config.toml
activation = "squared_relu"
extras = ["capped logits"]
seq_len = 1024
MLP neurons of a small language model. Each row is named by its layer, matrix (up: input weights) and neuron, and shows model dimensions 0-127. Each number is 50 + 10 x the weight over its row's rms, rounded and kept within 0 to 99.
A block is one neuron, or neurons of one layer that tend to fire together. After each block is what it responds to, as a language model described it from the Wikipedia text at the highest values.

L12.up569:33 40 61 49 57 50 35 52 55 52 59 50 41 41 37 30 37 59 67 40 40 48 43 61 52 56 53 46 44 25 52 50 71 47 58 51 43 30 38 45 59 59 39 39 42 40 55 42 50 56 48 56 68 48 46 50 47 34 50 66 35 35 69 44 55 58 59 41 59 48 67 50 41 61 55 73 41 53 47 60 69 45 52 36 48 50 46 58 42 58 48 69 54 29 44 37 29 39 45 41 70 41 55 43 56 43 43 53 53 51 75 57 61 51 56 35 47 57 51 47 68 52 47 53 49 45 45 61
L12.up798:50 50 52 49 42 52 52 56 34 45 65 28 37 65 50 54 50 64 59 66 70 24 57 46 58 39 46 53 53 46 56 48 56 44 62 59 25 35 49 52 49 42 49 40 54 47 46 25 51 49 47 36 65 37 40 57 50 34 41 48 47 58 50 45 59 49 53 49 71 54 50 44 60 54 56 66 55 63 40 61 71 48 58 51 50 49 50 49 54 50 43 42 44 45 48 53 61 47 51 47 48 49 68 51 57 63 42 50 58 46 45 58 25 59 42 46 64 42 36 42 61 38 36 60 52 50 51 48
Responds to: Numeric table and census delimiters. Pipe separators, dashes and next-slot words right after numbers in data tables, census demographics and infobox lists, e.g. "| 845 |", "90.6% White".

L8.up253:46 53 58 30 43 52 37 46 53 47 55 51 41 48 48 45 49 70 62 49 35 52 68 55 71 66 30 40 36 63 44 46 63 54 57 40 59 59 51 64 43 35 52 36 41 47 57 41 58 26 32 54 32 46 43 51 64 56 66 35 48 44 56 38 65 67 53 51 42 41 62 38 61 52 42 50 42 71 58 47 42 52 47 37 39 41 37 42 41 50 40 41 45 51 38 45 39 61 70 54 49 38 36 51 53 56 54 46 51 75 32 59 32 67 47 55 54 51 56 57 40 48 63 54 53 48 36 66
L8.up381:53 35 63 34 43 47 46 42 56 52 33 47 64 43 33 53 42 60 52 35 54 38 48 53 63 56 42 39 40 68 56 37 46 48 53 51 49 41 64 45 37 48 49 49 52 43 29 54 64 21 59 39 43 58 46 44 52 48 56 61 53 22 55 57 47 64 56 35 66 56 53 36 53 52 34 41 53 55 53 36 57 63 44 28 49 61 36 46 58 58 55 47 21 65 33 43 59 48 56 56 47 63 49 58 58 58 40 47 47 59 51 50 50 61 69 46 57 57 52 55 35 36 54 62 56 65 49 55
L8.up572:46 49 61 62 50 73 57 48 68 46 58 57 81 49 52 48 72 53 61 47 53 39 48 60 58 60 37 67 41 49 47 49 32 49 50 54 51 58 51 35 52 30 42 52 64 66 58 52 52 53 40 55 57 49 66 34 49 51 65 56 49 60 46 56 68 68 25 41 35 47 57 47 48 69 49 49 39 59 55 43 47 39 65 52 47 58 73 57 53 40 40 36 54 56 51 53 49 46 54 53 50 43 50 57 29 47 46 50 47 46 56 62 49 63 48 44 44 38 36 58 48 54 34 38 28 66 53 51
L8.up847:64 35 47 49 51 64 41 47 50 43 67 46 54 44 50 64 54 33 42 70 46 59 51 63 63 53 31 47 52 32 54 61 49 47 56 69 53 31 38 45 48 43 55 40 70 38 47 41 63 64 44 51 41 50 51 48 51 47 66 62 46 41 46 51 33 53 52 64 43 40 67 40 61 47 68 53 51 66 48 44 60 48 52 31 51 67 59 68 59 54 53 54 51 49 44 47 65 50 46 44 51 58 50 48 44 42 49 27 42 38 42 60 44 38 55 43 73 50 51 44 62 37 68 41 63 48 53 61
Responds to: Word-internal joiners and spaces. Fires on punctuation or space tokens that join or split word pieces (hyphens in names like Jun-su, apostrophes like Prud'homme), plus table-cell spaces.

L6.up211:51 42 56 33 55 54 44 28 61 37 54 47 68 58 43 39 49 28 52 49 26 56 42 59 66 64 48 83 59 50 61 65 72 58 35 54 58 35 68 52 24 63 48 51 48 54 45 61 68 38 41 56 44 44 53 57 45 47 49 45 48 39 69 57 51 27 61 34 54 58 48 50 53 55 53 58 33 37 52 55 49 28 38 40 51 68 39 51 34 45 61 53 43 55 40 69 49 35 38 33 49 61 36 53 34 55 58 60 51 21 49 45 51 58 59 38 47 56 55 32 50 59 46 40 62 48 43 45
L6.up306:41 28 68 51 53 48 55 31 60 39 52 52 58 65 32 32 48 50 54 44 45 58 60 70 52 38 58 51 52 44 46 72 58 46 43 49 50 41 50 54 47 49 42 50 35 52 53 66 55 54 44 34 41 49 43 38 53 58 36 62 42 49 48 61 31 56 48 54 55 42 70 50 48 55 48 46 35 49 63 34 57 49 66 58 47 34 62 62 38 16 41 48 49 41 34 62 42 50 39 43 50 57 54 55 33 36 38 58 65 44 66 64 45 28 58 51 59 65 41 53 50 38 35 45 56 39 59 39
L6.up331:51 53 47 47 48 53 52 44 62 43 56 64 44 44 43 58 42 59 37 69 41 62 51 54 63 48 34 51 54 48 43 63 58 53 64 59 63 26 72 62 39 44 42 61 49 61 34 56 61 68 57 50 55 35 47 35 39 51 28 52 34 48 59 50 43 34 47 40 65 49 39 51 51 46 52 51 41 47 54 42 47 20 46 51 59 35 53 70 39 59 49 53 47 51 40 56 53 34 34 53 39 57 55 55 44 55 59 56 53 39 65 35 33 39 53 55 59 57 35 43 47 44 55 43 47 46 54 43
L6.up370:39 42 45 56 55 52 49 51 41 48 59 49 44 48 46 61 50 60 55 63 30 64 55 60 61 38 51 77 48 49 38 71 53 43 62 52 53 47 60 63 51 57 54 54 45 26 28 60 54 43 43 45 35 51 46 50 42 44 46 32 50 63 63 65 53 50 62 53 47 57 43 39 47 57 37 56 54 47 48 35 52 38 50 44 23 45 51 48 52 40 53 32 57 24 52 57 50 39 53 64 65 26 39 46 56 54 59 66 48 50 50 50 47 45 50 43 20 58 46 44 51 68 28 46 42 45 45 51
L6.up455:47 42 47 42 65 57 48 54 47 41 38 52 53 46 55 52 47 60 61 39 48 38 59 43 44 44 65 40 52 53 53 49 45 44 34 34 64 47 48 39 54 49 44 55 63 30 50 49 53 64 49 42 46 43 40 34 43 63 39 60 40 42 53 47 44 40 40 53 50 35 36 57 41 55 39 64 28 51 46 39 57 46 65 48 48 55 49 51 40 35 32 56 43 35 34 58 52 40 39 46 46 55 54 51 40 46 65 57 52 48 54 58 31 71 64 54 43 39 52 54 52 51 58 56 32 43 56 72
L6.up774:71 56 58 37 53 44 34 26 50 40 56 27 37 63 63 50 49 57 55 42 56 49 62 56 36 39 45 38 54 52 58 53 56 54 55 43 49 49 50 48 56 56 64 38 47 63 52 43 49 69 54 38 57 49 59 35 44 55 30 51 27 38 56 47 45 56 53 54 58 44 53 52 35 65 56 51 60 61 30 74 49 55 62 37 51 38 51 60 60 70 54 56 42 39 60 60 57 54 38 50 54 52 43 49 70 59 51 41 39 57 59 70 56 64 58 44 60 56 56 56 64 47 41 54 51 56 53 61
L6.up787:55 40 49 59 67 48 51 48 36 54 56 53 42 43 52 53 73 60 49 56 50 36 39 54 58 51 31 57 40 46 49 62 54 63 55 54 52 37 56 61 22 58 67 42 48 36 64 52 47 30 63 60 70 51 48 43 48 46 38 53 48 39 72 66 43 34 52 58 48 46 38 51 55 60 36 36 31 39 58 50 46 42 54 75 46 42 44 53 36 54 59 63 57 42 41 52 45 40 44 55 41 41 77 40 46 51 63 39 60 49 65 34 50 31 72 52 56 34 64 55 49 45 53 54 42 41 45 53
L6.up820:60 55 53 42 72 61 52 38 62 38 56 32 46 54 49 43 58 60 68 47 46 44 49 52 47 34 46 45 51 49 49 61 44 32 37 49 41 48 63 61 48 53 64 53 35 35 64 46 57 33 56 50 64 41 61 47 32 69 30 48 41 47 53 50 34 57 49 48 41 56 56 49 51 62 46 56 58 42 51 56 43 52 53 42 29 60 68 52 42 39 61 51 39 59 40 59 45 57 49 41 38 43 54 26 71 66 33 52 43 47 67 53 37 62 44 62 63 58 56 29 55 40 58 55 47 49 39 54
Responds to: Statistics phrasing tokens. Mostly "of" right after a percentage or number in census-style demographics and statistics text, such as 11.8% of residents, 8% of the mass; also nearby quantity words like people, million.

L6.up54:52 35 69 49 43 55 55 53 56 62 50 45 43 62 44 50 22 47 69 45 47 52 60 41 59 68 39 46 55 71 45 59 41 38 52 50 61 61 49 41 37 48 54 35 52 48 58 48 63 50 43 28 22 55 63 38 38 49 58 44 44 68 68 29 54 54 47 47 57 32 53 44 47 50 55 40 52 62 47 37 52 43 51 46 46 54 43 55 69 58 68 39 52 65 36 46 40 48 43 48 46 51 53 50 62 42 43 64 46 43 65 45 32 48 68 45 47 65 32 51 49 52 55 66 59 45 49 55
L6.up121:47 26 64 55 44 65 47 65 41 47 28 42 51 49 45 54 49 37 77 43 45 61 51 29 48 48 45 50 42 53 41 60 55 48 60 56 52 64 34 36 55 41 32 60 58 48 44 48 63 48 46 39 48 55 61 57 27 55 34 51 47 47 46 41 42 60 40 48 44 52 73 74 62 47 49 30 55 58 67 51 49 53 43 46 41 69 40 69 44 56 51 39 49 39 50 55 50 56 62 65 62 66 50 56 43 56 45 41 42 43 47 45 53 59 51 66 51 53 60 38 52 27 56 45 45 67 43 51
L6.up210:45 52 58 39 61 59 53 65 58 58 36 46 55 72 39 40 42 46 49 55 44 40 48 60 67 55 54 53 39 48 33 59 49 67 45 38 61 38 36 60 43 36 48 58 55 52 40 61 48 54 45 56 50 38 50 44 53 53 49 57 56 37 62 68 51 44 49 41 30 55 42 44 42 44 54 45 60 55 60 55 58 59 37 33 43 44 37 48 55 43 61 49 49 61 51 48 68 49 35 56 57 61 62 47 52 36 41 49 31 57 33 38 47 51 50 54 39 26 44 53 62 23 48 76 51 45 57 29
L6.up463:62 25 66 45 48 61 46 57 59 62 40 45 57 68 44 43 62 34 32 52 73 52 42 53 37 65 39 44 47 64 42 46 59 53 52 63 35 45 50 48 52 38 56 50 56 41 38 69 65 56 53 52 32 42 36 33 28 32 67 52 69 56 54 54 48 67 45 40 53 35 65 55 65 46 41 66 47 52 61 41 38 52 58 55 48 62 37 59 57 38 65 45 55 45 48 59 38 55 53 56 62 44 50 30 47 43 42 74 51 48 49 40 39 58 61 48 52 46 54 45 57 36 60 62 49 51 57 39
L6.up541:59 48 84 53 47 63 48 58 49 44 47 48 38 43 47 55 49 42 57 31 30 30 33 55 54 58 49 46 61 46 40 55 45 46 53 64 62 45 47 55 45 51 48 40 67 50 72 60 52 41 52 40 40 49 46 50 60 55 43 60 40 54 43 61 65 41 43 56 61 46 72 47 51 58 58 48 64 68 67 33 59 56 52 42 45 32 30 59 60 45 57 61 67 50 63 47 53 45 53 45 72 48 65 44 47 30 59 39 41 55 35 56 40 52 43 55 38 73 50 61 49 34 47 55 54 59 39 42
L6.up631:60 36 66 41 58 44 52 43 65 54 45 42 50 53 51 33 43 42 57 45 52 40 39 44 63 54 38 41 41 56 42 37 50 51 57 51 72 59 54 67 43 46 79 46 50 44 45 54 49 35 57 69 49 37 46 55 54 43 59 51 48 32 50 43 63 42 26 45 62 38 43 57 59 53 55 76 53 67 60 84 39 31 38 52 49 53 29 34 45 56 54 57 42 65 45 46 45 40 27 49 45 53 52 53 66 43 51 40 36 46 48 52 45 45 66 60 55 63 66 55 43 32 54 65 44 51 35 50
L6.up814:37 47 51 38 57 77 44 70 51 59 62 58 53 58 55 65 48 33 59 40 61 46 48 43 43 36 38 30 31 54 44 44 40 51 59 58 37 60 63 49 47 59 48 59 58 44 53 48 56 43 54 33 45 48 60 50 27 63 44 47 51 67 29 40 53 56 32 54 53 41 44 67 53 45 48 51 51 57 57 41 58 45 55 50 37 50 29 63 53 62 57 50 39 59 41 49 60 45 40 56 45 61 62 51 36 56 55 37 39 54 56 39 39 57 58 51 62 58 36 45 42 65 72 52 52 41 38 50
L6.up827:55 49 53 35 50 55 71 56 54 56 53 45 54 44 39 40 57 41 51 50 55 26 53 32 48 56 60 46 47 65 49 34 37 52 56 57 37 44 50 41 50 46 50 43 79 57 44 43 56 43 58 51 49 52 48 32 33 50 49 65 60 60 47 59 53 71 42 43 48 35 67 63 46 25 44 53 58 63 56 32 40 52 63 57 57 54 54 49 51 42 70 55 22 62 33 57 59 42 46 36 50 50 39 52 56 35 54 56 51 50 50 51 38 54 50 56 48 60 34 54 51 31 44 61 52 60 61 52
Responds to: Mid-word name fragments. Apostrophes inside proper names after a short prefix, as in O'Neal, D'Onofrio, Rockin' and Keb' Mo'; also second fragments of split names and words (Oceanside, Shea, Ourense).

L6.up72:67 54 38 59 45 54 43 65 54 54 53 54 36 47 47 53 48 51 53 46 43 46 57 32 37 42 43 63 48 42 33 46 40 53 59 56 42 56 50 47 46 50 42 55 49 42 57 36 47 47 63 47 50 44 33 32 52 39 64 51 53 44 48 46 39 45 67 31 34 50 53 60 54 33 64 35 39 58 63 60 55 62 49 33 39 43 53 70 39 53 51 44 57 50 44 56 65 55 66 39 38 59 44 58 61 49 62 33 48 59 38 50 57 49 57 44 59 68 58 52 55 48 54 56 52 73 46 53
L6.up102:51 44 66 62 35 39 37 52 43 61 46 51 47 65 44 48 58 54 60 26 46 60 24 52 42 45 58 46 41 65 63 52 52 56 60 40 44 49 55 43 37 35 44 32 57 67 55 47 50 63 61 32 56 56 65 50 47 51 53 47 45 48 51 35 46 27 61 73 47 49 45 40 56 58 46 44 51 57 76 44 50 50 59 43 53 47 53 62 42 58 47 48 46 47 57 40 53 64 39 69 47 38 47 46 48 46 53 47 42 59 49 30 41 47 53 56 39 59 42 64 46 55 56 44 59 45 67 43
L6.up152:48 55 46 47 49 47 48 54 43 61 36 51 37 50 32 42 58 56 55 39 40 58 46 58 51 55 40 47 53 51 41 34 59 72 53 51 63 64 48 57 56 36 49 46 34 57 55 38 54 50 63 59 44 63 64 47 51 66 57 54 33 59 60 42 35 55 66 45 51 53 57 67 41 63 51 67 33 70 64 60 34 61 39 54 49 66 39 45 52 40 24 66 61 47 43 37 48 39 43 40 44 46 36 51 72 55 55 40 38 42 55 55 49 60 36 54 37 50 59 65 50 63 56 55 43 52 51 60
L6.up188:52 59 48 54 66 52 39 59 53 46 38 57 64 46 42 47 42 51 51 60 54 58 39 68 57 54 57 53 47 63 58 53 51 61 49 39 66 62 39 44 59 58 71 42 52 68 62 34 39 48 57 51 49 53 38 31 43 57 38 79 51 45 62 63 48 68 54 41 65 45 39 63 62 48 49 59 49 61 47 33 51 57 36 44 56 46 51 43 57 47 48 26 61 52 43 35 42 44 54 46 34 57 43 72 52 49 38 50 53 34 44 36 19 75 30 66 51 49 60 48 57 70 36 61 51 49 47 53
L6.up217:64 48 74 54 51 38 56 60 52 36 48 55 56 61 58 46 45 56 49 46 39 73 39 66 51 58 58 55 55 47 40 36 50 62 58 65 47 54 63 66 58 49 60 68 53 65 59 43 53 59 51 46 70 71 57 41 61 49 47 47 47 58 68 36 55 62 70 37 32 42 35 59 51 34 45 31 32 61 45 51 34 67 35 43 53 54 58 45 43 57 49 51 56 53 38 40 39 41 45 60 30 46 70 66 70 53 26 55 46 57 32 54 50 31 50 53 32 54 58 30 51 65 57 52 56 49 49 61
L6.up371:69 51 39 48 34 59 47 56 61 42 52 53 38 51 42 53 48 58 47 32 32 61 48 40 42 64 57 70 58 41 49 30 63 57 43 52 54 63 42 64 57 56 33 49 54 65 38 50 41 48 62 34 48 63 52 37 51 54 47 58 32 62 71 44 53 54 50 47 46 56 54 54 52 48 55 61 39 53 59 41 50 70 49 73 39 63 49 53 64 49 37 44 59 37 59 52 41 32 55 56 64 46 42 51 47 57 57 47 39 40 38 53 41 63 59 54 52 52 26 50 33 45 44 29 49 50 48 51
L6.up538:47 32 43 52 54 40 47 49 55 58 46 47 43 59 49 47 46 55 39 59 57 73 54 48 63 58 32 41 51 54 42 52 76 50 70 56 44 42 44 51 51 49 43 55 39 38 37 41 68 46 54 52 39 36 43 49 37 50 49 53 40 66 53 64 37 63 51 50 49 65 55 68 44 55 54 57 47 53 66 58 59 51 56 61 37 45 48 50 51 42 53 55 57 36 38 28 33 44 42 41 59 56 52 68 54 56 41 38 63 65 49 61 48 25 33 39 43 73 63 61 53 40 62 56 49 48 65 46
L6.up768:49 57 68 44 53 51 64 45 57 49 62 61 54 48 27 63 60 58 51 48 38 48 53 62 69 51 43 44 48 22 51 43 38 80 49 46 55 58 50 59 63 32 59 55 46 56 53 55 38 48 39 34 41 51 50 60 54 67 46 43 52 47 63 56 51 58 59 51 34 46 56 68 53 40 55 42 74 38 61 49 41 52 30 45 41 60 47 55 52 40 39 59 42 63 49 35 49 45 46 51 54 59 36 52 60 59 72 49 40 70 37 48 45 51 69 49 51 56 38 55 49 48 35 62 49 53 53 44
Responds to: Word-initial fragment pieces. Short opening fragments of a longer word, often right after an opening parenthesis or quote, such as e in e.g., Re in Reese, E in Empire.

L12.up193:48 36 60 51 46 69 51 50 41 63 63 54 36 62 47 32 48 39 54 59 35 49 43 64 51 34 65 37 38 50 47 49 50 43 55 59 53 30 38 20 48 53 39 62 51 43 38 39 44 43 32 51 44 37 55 45 61 37 68 62 36 48 67 45 48 68 53 49 51 55 63 36 59 35 51 52 57 49 28 61 51 54 41 47 31 36 52 55 67 55 55 43 66 54 55 58 60 50 61 45 64 68 63 42 48 52 55 33 40 69 37 56 52 49 34 42 30 38 51 41 60 35 36 36 38 61 64 46
L12.up909:45 37 68 45 41 70 58 56 53 37 62 54 46 32 45 56 48 58 70 49 45 25 47 48 43 38 52 66 48 48 66 55 45 46 30 48 63 39 49 49 44 59 54 51 55 38 49 49 52 47 49 39 30 44 30 47 49 50 63 44 57 55 62 48 54 62 47 54 44 68 63 45 53 53 57 43 42 45 40 48 32 49 40 36 50 48 51 56 53 64 42 50 51 60 37 45 57 59 46 47 57 37 63 47 28 40 58 47 51 44 62 61 59 51 41 48 48 50 51 54 67 44 58 66 50 55 31 45
Responds to: Word-internal name fragments. Second word-piece of a word split after a short prefix, mostly surnames: the apostrophe in O'Neal or O'Brien, pieces like Eötvös or Schrödinger, plus rare words such as harsher or salivary.

L12.up167:41 54 49 46 39 60 63 49 53 34 62 51 48 60 26 54 68 56 43 43 29 52 55 56 52 54 45 65 49 52 55 51 46 45 32 48 30 67 49 49 31 33 52 60 43 54 56 58 54 54 45 33 47 64 58 61 48 57 57 52 38 47 63 63 64 40 40 53 48 41 51 71 64 39 59 53 41 64 52 50 49 54 68 57 44 49 53 50 54 45 32 48 35 60 43 42 51 85 75 52 57 64 50 45 51 39 59 63 60 38 60 53 55 63 44 67 56 42 48 28 52 53 53 45 61 61 65 29
L12.up752:54 46 61 39 40 64 54 47 53 54 46 54 45 53 43 51 64 56 58 47 40 52 56 58 66 47 38 55 45 43 51 55 46 53 53 45 56 65 50 50 44 43 45 51 45 62 40 37 52 41 42 39 59 52 51 45 39 57 45 59 38 64 65 36 42 64 52 51 51 51 64 62 51 41 50 33 49 50 66 49 43 84 49 55 80 63 49 52 61 51 39 59 55 56 41 55 53 57 67 49 52 50 63 54 52 42 44 58 45 32 45 36 50 41 42 54 52 37 34 60 68 55 44 48 51 53 33 60
Responds to: Opening fragments of split words. Short first word-pieces such as E, Re, He, Se, O that begin foreign words or names split into several tokens, like einer, Reenen, Heald.

L8.up527:45 48 34 42 59 59 47 46 68 58 52 41 60 49 65 74 53 54 63 54 64 60 49 51 54 46 57 72 43 67 42 49 51 40 46 46 55 54 49 48 48 53 37 45 65 47 48 46 36 43 45 35 62 58 38 50 50 38 45 52 52 48 43 52 71 41 34 35 40 42 48 64 52 37 61 36 50 55 30 49 68 44 48 48 51 31 48 55 44 51 60 40 56 57 44 55 69 60 46 56 46 59 39 58 49 71 38 48 68 42 48 51 57 49 66 54 45 43 47 60 52 54 66 40 52 55 49 55
L8.up619:44 32 55 32 52 47 42 56 49 50 34 42 33 41 61 61 41 65 56 57 39 52 57 52 64 56 29 54 43 54 44 67 55 51 54 66 48 55 55 38 29 52 47 47 62 66 67 48 52 49 50 46 56 52 56 43 41 64 50 54 49 63 58 58 38 42 50 57 56 49 69 61 54 63 59 66 42 43 54 49 40 48 44 43 39 56 44 44 48 45 51 49 62 44 41 41 46 54 37 31 63 48 29 35 42 61 58 54 64 50 49 53 59 43 45 46 56 50 65 46 48 41 60 46 48 52 48 48
L8.up690:54 29 48 50 60 84 56 53 51 46 33 54 60 33 45 38 53 41 56 44 44 41 32 53 49 47 63 55 53 56 50 61 53 48 61 46 61 59 60 52 41 56 51 52 69 40 55 46 58 46 51 45 35 44 23 45 38 64 48 37 49 53 44 61 46 50 30 42 33 57 54 49 52 65 42 63 61 40 62 46 51 37 52 71 56 48 56 59 60 51 51 56 71 40 56 47 60 72 40 47 55 48 39 39 40 51 74 31 55 46 46 26 50 36 61 35 51 48 39 53 55 58 61 47 54 51 46 54
L8.up946:70 38 70 61 42 42 55 71 70 52 37 40 60 44 49 50 60 67 52 47 50 52 42 69 43 54 37 60 58 51 47 51 59 47 49 51 60 63 51 63 54 51 47 51 47 51 56 30 42 45 52 45 55 60 46 62 46 41 57 52 59 41 63 55 33 47 61 51 60 38 55 61 44 32 65 39 59 65 56 45 51 51 43 44 49 44 36 55 63 48 57 60 48 32 36 41 64 59 38 56 41 53 44 52 60 51 61 46 59 59 32 47 37 38 42 51 34 45 55 58 45 62 46 40 39 60 52 43
Responds to: Name-internal particles. Connecting particles and prefixes inside multi-part proper names, mainly "de" in surnames and titles (Degouve de Nuncques, Herzog & de Meuron, El Siglo de Torreón), plus "of", Di, De, La, D'.